MLP neurons of a small language model. Each row is named by its layer, matrix (up: input weights; down: output weights) and neuron, and shows model dimensions 64-159. Each number is 128 + 24 x the weight over its row's rms, rounded and kept within 0 to 255. Numbers have three digits each.
Before each neuron's rows, "fires on" lists the tokens most often at its 100 highest values on Wikipedia text that the model never trained on.

fires on: "\n", "| ", "===", "- ", "of ", "/ "
L2.up668:139142126120102174148122137129162148152120162134108153140093095150078077131147142158091093097155117116134107146134098136156124097108157145158124102131101123146114149104114115151130109131088127102170122184099119120115130115158110107130117117129103189112151083133133099128125128146136165137
L2.down668:112130142158124120129161122122140147136103151127133143136110124105127145120157124128088112121130088120183142117135148149136152118110098120100117145135153145094158128139126150153150147125186094120114119183104125154133117124104092158125142112125124142134161083132144124122133090122150162093

fires on: "-", "(", "spe", "- ", "\n  "
L4.up147:117126102136113139113108154103175168111085118114150137087147111131124148161179132151184105087142078155135145116087074132105143094109120104132120108100134098171122127134153113067139118139101136139168158081089123139149143136119159137110108146135109124107120104146143126114162151143145138129
L4.down147:081118123142131129079110111134127124127133141121140098132135132122127121147105150117140161097170132132100142167132120135136148144086136116125124155108112125149135124100110106105107066169127145178166088119122111172161066119101156083135096109137120099124133098145152133139174107171073105120

fires on: ", ", "(", ": "
L6.up543:138144134120147141095125075145145089107145128135133101126134104124148090131152122152138118133079120128129152136118133120118100122126140114098151160108138144076096132172129162125143125151177122150118081152167144082122104123122140093151181151144118143103147102106118114133124115115144127112
L6.down543:093123133102142132173147144121115151100125101072136113165139172129114106157136182140169136118111165141128147118141140119126118146122151147155154133115147145137133126156125131123139146090141115114089169078117148093141084143117123126144118120126083109136109135111130135119152125119125120114

fires on: "| ", "that ", "N "
L4.up1:101153122117150129096151109125094135171133170136094132128171160125120111158144135130157126124124125121139116158165085160119107141085107110087089115121115135118108119156168120116160124128105150161079152126102081155140144136121153147107107170093131095151153108110095139112135112104128195099
L4.down1:129117143117162147149150120115164084134129082134089130101123120150149125177160066141110116135122091102133119148153129144151099130098142105116154138105119109113108165106154149151122129090135148121109087134121123116104103154121119069080153141168128147108086143087138151097078145129145165130

fires on: ", ", "while ", "when ", "but ", "6 "
L6.up361:158150167095127133098129135134109122166128100106131133125126126138123102100109130177108142113102131134168157103101103111115144076150131085131123106100129104150107180149133106145147106123144136125134135126118104119082137080107102151169112102136109155133092173136165100124141093124123133116
L6.down361:105093151151140146129126152139110077108119080114188113128143125114110091134167121134118098153163101138105042145149141158105143130130166137152133129108103124104126130139109098139094116083096118157160106101151127122144141119123124122140128115157105106127120124127158104126133119122125148155

fires on: "the ", "his ", "\"", "and ", "he ", "but "
L6.up378:153131130153084157128136076119139153144134105117126130086163151111129176126182112108083129131116169132142125138142161137075113112139138135135162166099129150151150128171112116125095165151124154159153120119112086081106109133097132130127144139097114108166100116154155140102123139123125116143
L6.down378:162128142078094117126117137130135099085092064117142159142094144132139154127090115141151165123115100133122138142137129152137141141103133098147123131148084135119119140163131113113118106114127092106116140102144139113097104131123111118172177152115139201140117112137135122146118138136116145103

fires on: "| ", "(", "- "
L6.up623:076113135111156138124113103127154114167125123131120102137117120136143116139160136169089133179126147082139132146172131137139120131107148133147142148117148166117116154136118142112186177146103155090114103166143123159127129089188092118132111108146095150116124129139165102106131186130117140171
L6.down623:152146151148086139136136144141121157110154106124134147109107106129153145113110138126148111118115079167157128103093130131109164129150125136147132120156065134126125102164137113140097099120139107161137127125106138102137077179094160148108095142100156103152151133141100187144095066156115118067

fires on: "she ", "|", "kn", "am ", "he ", "st"
L6.up474:149131125098137155135125150141140158167112132094119087099103169116133124132148110160129159111159124137101075097124177147117151159121137149142127168139127133134112099135163131119124106158093104159164143138078144119108095121123147118122107148092108138134116110137117114102152138132133113112
L6.down474:128147095138125136163129112111083099098126120146108129152125127145135140091116143103140087146100120119154105170140146152162122101137137134087109126154124140110096130098151141103108084134145160086175139141164121174169085132124106112086131131127172095097123182116140111154106156148122103129

fires on: ".", "ar", "|"
L8.up559:166157118166125095131108144089123118115123093154124146131154152170118066135136171132148113099112136164094147122155136090111144151108104129102145167174147158154123134137125121107140139142107147071119138140134101079093120149147129166108115128173130137135128122123065154107098092121110126175
L8.down559:151140137139126107132131148149152144131120102114107120109137137204096091167106131155089148138112177129064127084115161094127076129079151103198167115110128168122156133145140141138120134081101138132129139113125106145137115148130112152109118104131156159107130155117095142136134164120129128135

fires on: "the ", "-", "him ", "their ", "–"
L6.up179:106125134120111077160135121168126120104132131107119109134116140103134151087089140111162173199149157127110119113094137124111122100153127146111145156124155162174122165125153149145081139178158082164143169136069185100109125170102122134117162091069163155133124150159124138129133168136155108110
L6.down179:147089126123073149116099095136139102154100096123129166090152175110104122161162094185102147120126100120122086170148127166116160145114148128105114101119141121126103112110111115091138072135100148121110130124156057128167124118135172131120134190128123128127096112088122133115146126120138100187

fires on: "and ", "& ", "/ ", "or ", ", ", ": "
L2.up332:089118138178087121089157170140154136151146145135132143160092157169119128122124123110121159118123133121141105082140140166108134090080101169115104154132095113149084140115098139147165125109108160092096131125111124138147124119128112132150147134109086119141113127151167109184158127135164131160
L2.down332:159128107095114125154164116125144112092099141147103142119167119118097130108128129177152125135121131114163111155138096139153124121156151100135131127125137132133139105162117108131140098123118124086184152123138151094137101083142132137125143138114136147111132140136115097161115112096136131126

fires on: "'", ", ", ": ", "’"
L7.up535:106153127097124164109121097089140147126113140114152099147112128140187147134073100122113108146140139123143143102129164137099112142160153130121156143098163142101137120148111132126115158160120100128095069116182097149120107119144120114119160113142179122122144108113101167118102129154116097110
L7.down535:138143118169113115110127132102134084114112116142134149115128140063120149154161159120120123113103134126154038164107108127124128117108130122142136171158143132151106148118144088119160148136150093124110171117123184120115139125112081112130102143140102129143168172115142085138144131145155179141

fires on: "|", "as", "in ", ": ", "Reg", "from "
L8.up246:094146131115092147146137171168113105132124116131129149106093120136118091134148102151088153132149115104111179126151130147129111166171148125126131151094106141136158119117107110126136136157114147114077097155106104110148103141144147120152096131105100148095140141124085119170116128144140137171
L8.down246:129162076161107180111180152104140112144171112134066155114121131132151171125135120124141111128172135116162155108108136088125131119121123101129130139164124154117122155113129090132144112118134143159119083120112144111120146116133125153140101137060093152088183109119081133099133141110156133168

fires on: "the ", "of ", "tions", "| ", "8"
L7.up195:116164128145147112144103133134114097102147131128123160121138125140156154101123104112130105133168110166149116113146156109128133177133162112129129122073147152065136087148094125131093126146108116154126088150126111112131127081179159090159095105149106123119137083105100108105130167128119157130
L7.down195:146125083127127149123119170155112141133160101108143090116127105155151172128108126167069094112118131129104101144086120148106111112120152109164117107097125104129146132188122140166128143138121128146091115128109172167095153080117129122160125108110179136153153134095086139122142118104163114136

fires on: ", ", "as ", "of ", "- ", "th ", "for "
L4.up617:133152123122145169131178119147132153139123142114136086182110097093140166120120102082169145143152089148130139081101144119110092136131121098145125138091134177154153167119091119186111161157109135119144152148152158113128153153130089146116098118098118131142120118138110152113110121126120095147
L4.down617:092127105119099162126111183100134126128142088110100125105135150157091090120162131172100106188098088134124135146141162151170142136115114089123112093140083115104119140123119106143161135114101129092135147164121155123096155080095156130117119109173097158120146125136114169170124113139167123095

fires on: "| ", "of ", ", ", ": ", "aver"
L2.up393:130132117082119143153129126163155105156114100115172114178154091156142117115145102097098157098134146156141138154133159128163153130131128150132110164098100155112120148080152140104140137110124144089113101095136095126061164113134137120106121154116139100110130125133137090104114141147109153129
L2.down393:118145092166146112155115114092126133145148135083137129137146099108116159151142104175126135166129103148167114129140122112090102116089190124175127120095097127115115154105152136121139134158096099114143143111143153103112102116109117081133131114156108123122112147110112173130161149124136109170

fires on: "-", "|---|---|---|---", "\n", "- "
L4.up506:145129124153067094085147092156143174171105134107083133123133154100112134113082126142099148139143135126140126134124129109142115125120131129138147143166140146096096207115137094097090128146113153172115119141166130112150163135103095124096123166162168112151102140116118128129131132099156091178
L4.down506:123122158138110104102136100107092074136096142140104173125117127170140112154098160172188137171102137137129080102130135123132149121169091108141112111079148136133137159129164126076144123126145142116162139134147109114115146150135107094135148162136118115157115133148146118132140072114134154114

fires on: ".", "d", "'"
L2.up536:143170149119148089146097128143095126120118145120105095085146097120125117107160114095145144123127134113174125129146128177118128133115127125064119155134127173118141128104136130135169153156171131093090148137139119118116131125135125149153141099099123146126107110133143063110133126131157131093
L2.down536:125153104132109152169122148082156143181106089111125130156139128155115130154102116147145104147172091125120080167147118135152131168165106127147109128133180074117118124138127102100088150097119168134124122155102146133109106173116088144125142168147105160087144176114121107140129140102201086133

fires on: "became ", "\"", "also ", "(", "the ", "become "
L6.up546:136135149118101115096136140129106169203123136131127104076110150150126108128176106094118143133124090148151081145122142107143146152133143111165094147113124145135132116191110175124163060145110153166149135103135125135102116090097115092107124141076125129155116111113155130133120147126134108137
L6.down546:110153131107132137137113115108171136121178145093132166143076151162129119141095151118093121118094158139091159142120166111115141136168157134124117132110155172157141081125127096102150112128115125107133108126084088174127113083165135130134087058156130162125116122149116149082164138130122130121

fires on: "| ", "World ", "of "
L7.up42:162136127116112120124093111116196163138123127162174112126112134125118125103121142129127093113120128127099105163134112142109069141148132146120157136146097094100131133097163105128127126122168141152135168098122130094145148172137106078129117146152142144103128096120102109097133138106161138146
L7.down42:077094145153142122142134131126114109094101129140089146137106173154154122132181168125135148147105123173132124125134113091145134131122187186129115135137153122164124148153128135167150097122143116114113112130105129140121172172158154151082173123126081089173121141115171135139084139112124127151

fires on: "| ", "us ", "as ", "ella ", "("
L2.up742:097148135128156133111127129130132165149119085178153162152149161130131091101120122106133130128108138110128082119119135167126168131123111100142139147142104139146133161097122135136181122115151100119102127104126128127130135088119124103115118117156143102093124119119111118105100121177146175134
L2.down742:119122109129123174154158092126127108136117137081179151152125086089119161140156116121163138146126098145116105146168127097140099140192122094122087132076148120104128136132121154093100131153140144116136159130110122133129103127138151112124158156117125127158130127127112164172171103113117136135

fires on: "and ", "in ", "of ", "the ", "| "
L8.up737:130149135136107176130111144118090067084136122112164151151130163097122135120137094144139126143112124128117078094168104137164153113153159091092131102087106126088146123130127158125146100154120195166119131144109129150117134126123117159149090068130119131108128131120145157140133190118140115112
L8.down737:113121121112102133136157143162186131122149103105148140127142159124151131146153124099119145084145108160079041124107156139117110129142121166119142131119167145163158133109111068132091100129156123098124116126114152141096088087148142131116177121105180158104123140087138128123135151164153145121

fires on: ".", "l", "of ", "n", ". "
L2.up698:150183157139147149171135134135137076136081119145124134098137152146136149116094132089096126099146125139137116211146098099117102123125129081115156109116130159130142098081140131098167183105165135085128155121118094114106092143082112127153132135120097151147124119110147113155108119168132111117
L2.down698:116068139117121097140145155136120072183102133120133102115150160123146162119129125084108168119116144115140144116123130110087139128080156107134174133111118152160136114117120131130139147112123137132135163125079145120126117156152136136152122101124115133116138144149109149147156141150162098142

fires on: ", ", "; ", "b", "), ", "and ", "% "
L8.up261:103175132121110123092130144122131107118103169148188117128131106147137099142155129119088142109153130138096133129110143123122146120083114134115140121125143139093147127181130142134114136124120152155130148159119117107101169143164173167153111126096092122097099119117106167096160129136160130109
L8.down261:163115154115131150098145110145134120123121117126115123148130124170112167116114144146113147147112132163081137124189169140118118099157168124148160167144077157142120141099108152167142124100160110127120072071125110103111101109150124137126124146110158126154180134146119120112130120103107117152

fires on: "==", ". ", "\"", ".", ",", "- "
L2.up103:121114132099127109119148110134149118092135121121111141124122161140117160116110129115105138146162144113142119158112095104127156126127112091146133140154098104114174145101127130168088116131158073136159152146090143115164131131088129096099108116114115096112082115146142152147104072138154153094
L2.down103:158148126130099108110157148095172129106097118145134122156139127083129124132168085081143135131105144178090127175151136110133106136167135126131094134154098148120123184150163086102088127128133088113137151110170103146125121117132170101121134147161107110108133078119133161162117113143109143140

fires on: "| ", ".", "d", "ri", "born ", ", "
L4.up492:124093115115117098131116158102141125154116149117140088117122134147122133110124147113155146132094136106172118155123142141082118171132155138087089121150162168139177150141117076179158116123098113130113154106135125105115158104162091113161155143135095124138122107115115124096114130127116162091
L4.down492:084133156153110165161104119129149096145116132111137126098109100143125051143124120118147096134129129094135184142173132121132110135090110129125112159133120148122114130121163157145111144165168117140124147107126089088139102146121166173142155088146109128100097092132133143122123143177158150104

fires on: "| ", ", ", "(", "\" "
L6.up26:095138158129060133164149132145129116120139138150123101132136148141102079100077099153148105127139153131114143140159131154147049116123103128099125093126158113148150121142126160113175107163141095125131153122096144126141174111124141113114144140077190126122096113123091093127150107117171142113
L6.down26:116128125122145079091121115128161126158126140092083144121153127122121138171143147086143123134151124150115127154115130125144133095110152122102123090140094122162122114157117154136113136118170159165111067164136143145130132156157135127129080125148145104172125138187121094186121162134124115154

fires on: "-", "then ", "later", "newly ", "–"
L2.up284:113095147115141090159151127147123123128132155123156149132155129117122156150143121122153141166092104115137129130080137140110146150192148157127167156113146134148132109123158098130132097132184147137153102162159127142089175095109123119073110117135145131146117100117130146104090145105143129070
L2.down284:119113144153086159150108112161099102126102129101108128163125128089100136119102127162135141188143105113162149116119131100159119162116111139133119119121082085113176118162131108138128157134109125087149152146155164132156137099138155163186124119110126138121130107145142078113144176100102083136

fires on: ". ", ".", "era ", "ence "
L4.up442:138138133131150099172100097170097096085153148148140154123127154132150094115157121138158106117147099087116122124145091121139097128072105163081128147102116149102163110141134106143137111142102087139096159153086121117102136139126155121161122068139134139114120135119126148122121111087165130132
L4.down442:121145130127167139133128158106097128131114130150098141116136172133144144102141161150177109162186103095112088133120197125104144112118116155129132179103095123131114140124162141141129146116136112117132127119123133116123133119147142103137145133085117089136160143185121137147137131135119121123

fires on: ".", "£", "$", "−", "+"
L6.up489:078128125156089116164113131136122107125166106181138159100117124153145076111097133150105106142099138097098125162113155151101123089147085075111158123160094112102083114129152108129172100131122126087164146114145121121131115154064126081131148150140125127112121162143077135139140141132168170164
L6.down489:138147140136155132132137162136119130150143122157111122100101115076100098092134188142114155134111155120107143163148148110139121119164111109135128146163111142114113101117162140119147108120182117091106132135110127152153125144122135113129083146134056146124118136118137128112171140156154122139

fires on: ", ", "theast ", "8", "west "
L4.up171:136099128147121147145127129119152112165171107143155136117116122189118152140151149161108134128077146158146149153158149154108101078154116099104148130098151084150124124111113157088115094155111126123117105116120134111130105083111096132138171126101156172121192139139117122132114125159144128126
L4.down171:158160106148132114082143146111140123152150141152119161092145096117139099140121119132116143144137131171103106122153172069123118127126161105154109138129130136077168166186074170102116138122144122126126142119164158136155084101135133075119129107168102137124154147139146108135121140171093139109

fires on: "It ", "or", "Western ", "atory ", "it "
L4.up566:157158147148119162125112090114139136121113124119140110099146107120099153142170113127146145173135133059126114125142118135094143138117112179116140135120098139111117139143093110143108149103135153155150158109156164136134125111096096124119125130150133144144118143077098120149113129159151096086
L4.down566:092124124131170103105117116112165136152150136132116135109121132177103093147095143141160116104139149159092079142134161133146107108135122146158187147132091099154120108105136132125152127128135107093130091123098139103110127124135109100097127120120107118091093145128132174155108116133114134182

fires on: "- ", "Votes ", "-", "\n\n", "of ", "Running "
L6.up180:124145101137122168105101047126134138117111141115090070113166124084139116155142154172155166126121112142114138133077096163141128113145144120110134127121141094124127173104157088105114108102156114164121145146102099111145139148082164146161154124159112123153117127166126108133106124096124151148
L6.down180:121153126091131165155104105141183151136117144134148172126108154137131124145126114132172134099106102126129060143085110208113123128114121105180119140091157118152138181088138122128116095120151135118092129117136124118164131184102149130148131120135133133120107153181104125156125109118113113174

fires on: ".", "| ", "that "
L6.up399:094097118084153100134139126115140107177102150126148134115175125107109143094108145137093145092153125134068099148103105096129152133120123136126081144103156132073116115125155152134135153088159134102097140165136124118107110158097130143118108089101144142136150098158121139098082131124156145124
L6.down399:120153081092141179147139095115128166121133118094108127137143132151117102156121128110141161113125108099124161125137161064093082159124139151121120143099116129143124098143126155111134123136134150137094121132110143142142126132136118121126199175149134121133090141118081118125142146103145129100

fires on: "un", "\n", "later", "album", "|", "his "
L6.up349:142191082130151122103146165134130126123117117108126155148190119152132117125127122146118129142138118123166091109112112117156082125123110145086115172155107131169128143142144109079108113135131136197179123169119153111126157107176118121138117096155140137118111133147166144154126122125091153121
L6.down349:126147109145143144087129089134145117161130122105102121159140129118106137119185124110188167115065112101129137101124161144155113105166155135092154114083149107115148099137140132111142178105152118127110129136122120141122110096136139146098103148105158142077114151151167128157098117160071141142

fires on: ".", ") ", "amm"
L6.up727:143144164092165182124160116139106108121136117120096117173097172135123123150109141084126118078112154147147113115113111100135127118107104126165113139092108183134162108167109122107108160125137085121115122123125107130088146145166138125145106139156062151129100151105134178137132105123120171128
L6.down727:132116137140121121167136147144171154122152160161148161110119128067116161097178099164134142119135115103140134137135125149155086137129155114119114127143149131125153138104176118101139093129153148160130159140089216155078092138124135106126098127146103134155147115100106067149139079123155128081

fires on: "| ", "% ", ". ", "E", ": "
L4.up250:094106197086125118134103124182108102115130107119140170134151151156090164147073141149122111132128169126114111130126162187138121133152117119157195136120190116101147149172145157089143126102143124117147124135137109129091098115124138105105115092091134128172141150094139084118149093148128145120
L4.down250:148130082135113161174095127116168185146133183178136162144114105105130113103148109105139159109123146137150156116124123119144150139092105145097115169105132150171120111140122170102144174133086083116117123123108135108147140124045118123126104151134131118129175066091127127105106139130131130139

fires on: "0 ", " ", "1 ", "+", "New ", "."
L7.up620:115115134106099125151077099126128115162134096137110119071099167132128163139145126121127138108133157108098131180144122115147160100152131123121196107150109100138125103142167128145133156122107144137124121114138130144109135149127091126124135157132109135136096141097110103116079112145106168122
L7.down620:094118140133157097120131142134128174151138144119102141155087125126100172134185129116117116130152101160127123147108125098160098122092144109112076100122172118156174146117162132154139108101116094147121106127126107092126113150108127124153112087151122127102147086148093146124106121098139110143

fires on: "-", ".", " ", ",", "is"
L7.up583:142125139121150135134126074140180129087130118140088117159139132136169152143124130137105119172162132120146114160100112111119139112142130155099133136144128112127147106121145101144118123157119143084121123153111106097140120107104132116150166123128133150119113147116150122129106119143115116134
L7.down583:142137133128124162079097137149186122155152112118106130098169173130128136146124117124189087082075125117096124120094123103193161125078122168082097132160114127138124093132124130090119110126126154143075148144136118129123126148174116114127103134143097171125153160143121129196101159152168183139

fires on: "-", "–", "eric", "tern"
L2.up757:105144094133118098143114127146118150124144151133112106151136127124123111138123131064166155145142149144098150118096106145114111158136157124110128135148150111125088118114172127119130153153155132162140092150143099062120150119080068103122149106133156148133068137166153148115141109115159131097
L2.down757:084110134088106114153155153140095129121146127157189159170128150085112156103080145127169103141106106114102125144128136165118134110131137103133140099107125114119149152148168106138096081143119118116085118106111108097135147121103092090137147137141154125121096171093123126160099161133124128129

fires on: "| ", "("
L6.up260:109111139148127134135106156157129104111144135164110093129123138174118153155071096128134098160124135169158096113115132142136100115163121121090186102140153120118093141134126120140148148131122095124147129130068136120154103123132126108113092154064113127137112093125096117138149143124166147132
L6.down260:124159102118151128158152150141137136115110110102127135130146161105131113113166118123133176111106112149143098135113137071136140089079163117124107123122127140173109116135145169108174125113138121145137155082176150160129156114141123162114122106179156136148175141111153103121120134143125094139

fires on: "ro", ".", "of ", "od", "Michig", "-"
L7.up458:155088076122141156162075121136148175082150087167147117133135148175131150168097161112130098126154193144136112166147115099146134116128154149121136107074138123131166123103119136098092151157125101145120172111164124090156069142125149078161104129093153165112157141141130112135111145100124118113
L7.down458:133128159117123150159108145111091171101140138151156115151140133144108138136125155133111146088096111149132119113132135155131109123163088111107094173183136130140134182117164135129121161117097118101116100127143148135119135127080120103113126102140125056115134099100132120124161096140123131138

fires on: "| ", "of ", "\n\n", ". "
L4.up634:126136099087129123118086125099161157142148116129107131115102147108175165132124141144138089120138107137098152113140119147157095113126145113076126132139172134146119146114139131113158125126103147118098142122151123086167152105156157105151125164110152129121140123131135111123142114115098184140
L4.down634:098105066124154141122094107138140110160146088097138112143132126122152135165096159110155113072115141147174152147140115163133115100121111116119124158176128176129149137149116101130157138138097163133142150135161138140135098128154126122142108118132144119173140091143116130131120110117126110167

fires on: "that ", "om", "this ", "view", "each ", "any "
L4.up684:071082082131147110082136119121139155146103100130092139125126118071146162139106127121143154134114161123121124126140116136158097125130098150123142143150085121161116119154101125105177111154113144110114140146141122098163123137121145143109141162139098151141168156098098146151110122118135139091
L4.down684:135140162123130159105169136131092057145131121112130128120106120091144095126153105133140162104133161143122096131129102141146099140131099167111148144124139140100154186137085149119124157105100126100133157114122132139132166164151133125115133095129091151117141132169116139174134150103137119159

fires on: "-", "de ", "\"", "of ", ", ", "as "
L8.up107:128130106154102125108052138170132093148140104102153059148128130155158165125107121129135181098134176135109110167094142097106079132121158135138154124110146128132184146133106129122122116132100142164118099112156129111050167115149144155112120126137162119134136124132128082095094125155158182166
L8.down107:107154167100104145103161130156139114100096135099106148118094138128097122126140140140157143123100088114131098110148123122158110112149133171140142175114096144104120102120161143104101122148138164130089174151107137101127120094092141131144160137190159178142126114171145096119120157162135116130

fires on: "In ", "According ", "there ", "in ", "ity ", ": "
L4.up228:143083140102136133123124162099114087128161138141170147120124138118156110143185161138142183192158096101105144114131148125130118158130136126141137115128132113097130122123076117112124123120136134090109117146092125164114154146112147141108103116138121159121150155140142093145144132129152121118
L4.down228:092160109147121086114130114113146140147131093120140071136131129146086094111055136101122119138108098140150166144128126145156131140108115125098120144109130151145112157140106114135139105070120095182123082132120120159168136124127150147110155141128144147149099140153126146144093157129192132122

fires on: "is ", "| ", "of ", "s ", "lives "
L4.up252:138152105104193140082130138147112145108143153139161077138142100058142144127151120140139180154143163114103127123139103112089119092140129112115148090102108113116109125152119154136106147127062162117139106190173120119127137088128126125114160101150120077083145142086112116115102165117160112161
L4.down252:139119135095087164196103129134155144133113106101127143098136151128106097189142149150151107137089123105124124107165132113143111097126136110184106178195120109144115153116148140105129144152155120117119118074099132138130111179148141146148132144155089119120111139136133142074139119109099131074

fires on: "(", "in ", "200"
L6.up723:119164145136106125144129148173145174133077141076170134110149178122134104130198083096127126159109155146124127132130122159142109160137081119145167156146100160136135184112125103142172130133089168125102157110142124100092096105132110130096129113125121118183140150133133156101110147135133143142
L6.down723:166108135129134140112140123091106124135103121148161074139109109146157096115133162115148179114115129159152137141126097100136120116106133086134153138074125136144109131151091118093112126122097141120101143145163145153128097115126159153157138157094135111136145101175147128145169127104124139152

fires on: "on ", "(", "."
L8.up704:132084136175149140144105121141125102134150133078136121079189117177139101132108151092130091151134131168099116086151152150103112106128127142122146181117136114110120116118131124146129134165106106124118164126136138123109167170127124115150131102116091154164160097159088098113113101123122122148
L8.down704:127103181111096107170177112153080166145124092105123139127133136136150086148137185163154108164094143154168097146085164091109127139171111110128117087134148120115143140145121167079160130101135116113133140167131119126136150101129102086093128178128095113159154130099114153150125126149158118142

fires on: "| ", "C", "G", "O ", "was ", "K"
L4.up234:124135149146136112135119155111143127133091075141140096118089141161148085162107111143116132199124108145121135100113159134173100120119116160116177122155124117150137164159129087151155122148120132115144098136127121136125108149152162132139121115114117093111137132136148132117171114096102127134
L4.down234:124151121147131124109117128131133150186133123153103164137155120094101076132116101147148080098167112118106134140087144143122110113133125106118142102155108140123148094124160102103150140134208156061125119107132126151111176135164129095187155148136132126116120152141119132134154089145142136145

fires on: "$", ".", "of ", "votes ", "\""
L4.up385:174128128093137173124106120105134156141112086114150140148126178136122123154124103101139098146113136134134128149102127158119119139180088126115114223119126118119174144145096133130107134142139126088154110139115117123080151138134141099114116140109112115124101130111171163133123105121135169162
L4.down385:101149098125129123146154059142162105119119125104140123123155179137104107097082135129126138119141162149100113155092086187114084144103143095124139123133096142101157116132108149144129125114110092143145169142118139151101130157133125127140170103152144104138089103120111087140103140123150169133

fires on: ", ", "came "
L4.up308:135141125105138164134129117140134090159131107094104130128127106124145149126094107169142153138097091121125152097122148140104118091167128050100128129106158148144120138100100153151098129165144130125140082118082165128113146133138109132105136105168117148061124142147134169162157156153122148188
L4.down308:090109150120112133124111133147078132109133111105135099125113121141127087104120124101099115112143114127096032141088125134099189165104131136175163116126128115106154152175120117120135143087106142142182083129150103136151165133160075165121131114140136100158137153129173084108141129106093130131

fires on: "| ", "-", "–"
L7.up759:092140143145146109138112121152147129158092136119107108189123086113141100140113157113164099113090139155149161142160098172100186122068074117159113111120116145105168099132134115146141154131105088122106163136107122093154144126103153142094122139141130105132116124102114104137107136128134126104
L7.down759:101117123142115148108113167151134134152112097167118143156167131139148157118104087098140120111132086107147137124169151156109117114118117127117070136115135124108098112141094159172126133118139149113128096145131147077103118093157050131146096132186144126137132142098150148173130175161108109160

fires on: " ", "that ", "ens", "is ", "ans", ", "
L2.up326:150144073112146093118176097118123094145110105152146105127151106108103148154119116114120124117139140147126173128122111102153132104080144146117148161128125125107147090130138131147140134146112084119145113133065141092131106156104121123129164145145106133148151090109150147135123100139127166101
L2.down326:093125151128163128146106124150112142096179088137112119152136111136131135113117151147145144148157114115159057148109159154146075181091098121122134087127150142109084150126101112123105109124122144112115095128162118083100147140148077116142130118151109109119125126100146166099126176112143133135

fires on: "and ", ")"
L6.up159:157147143116110141077124124130138100083092179174140180139168145128089115156108110182140161129105144125096112164164155159126122078112106125133106129135090120126111118118084148128089162125092171096124154132089149093135117122179153169144126111126112151111110161132156142139085120134119136149
L6.down159:119094123139144107138144168166150128126119113151127152155114146153152104128107149083115137166095114127130126122115075142162104120161158111144132152107115136146150118069143090156154088166135101099136132124119105091129135111130119135107095093120097153132107128132102119099118116123149128139

fires on: "| ", "/ "
L6.up665:108148159116141086153102152169158153133095170178135106101166151124141101104124165132132075119120137126137093137152139138108155117161127151126134109146104123092106094136150127118096162091094157133181111150145111122102119111119165066097140116145128090131114066175105083125094118143166157126
L6.down665:122122155139120106139081148117158135143126140155107163114149141126135171139136128119113155093099122123094162164116129131130131108125145128127116131140174144094121117191145144143149113116100118110107193137093111142141145197132133114077132127108137124155094184138143140117144109074120187129

fires on: "| ", "of ", "a ", "an "
L2.up676:125119106095124171150101101087109112086151141141132129161105134081132141159103084142092084080125093147137165154142146140156106128149097135109186123162143100149107151108110119109169129108117120144121158133112109151123124140161111098134101115083105096113166121109142121129148099136149127127
L2.down676:138144118110104148147083086153125112108118116155129129096131152109135097104092107141087124080075120139155129118162144095115149141142134122086140094125133158144140099183109141107111128131106127121143107109152153118141133125104121094146090138171147143124096132100167189116150119098128157168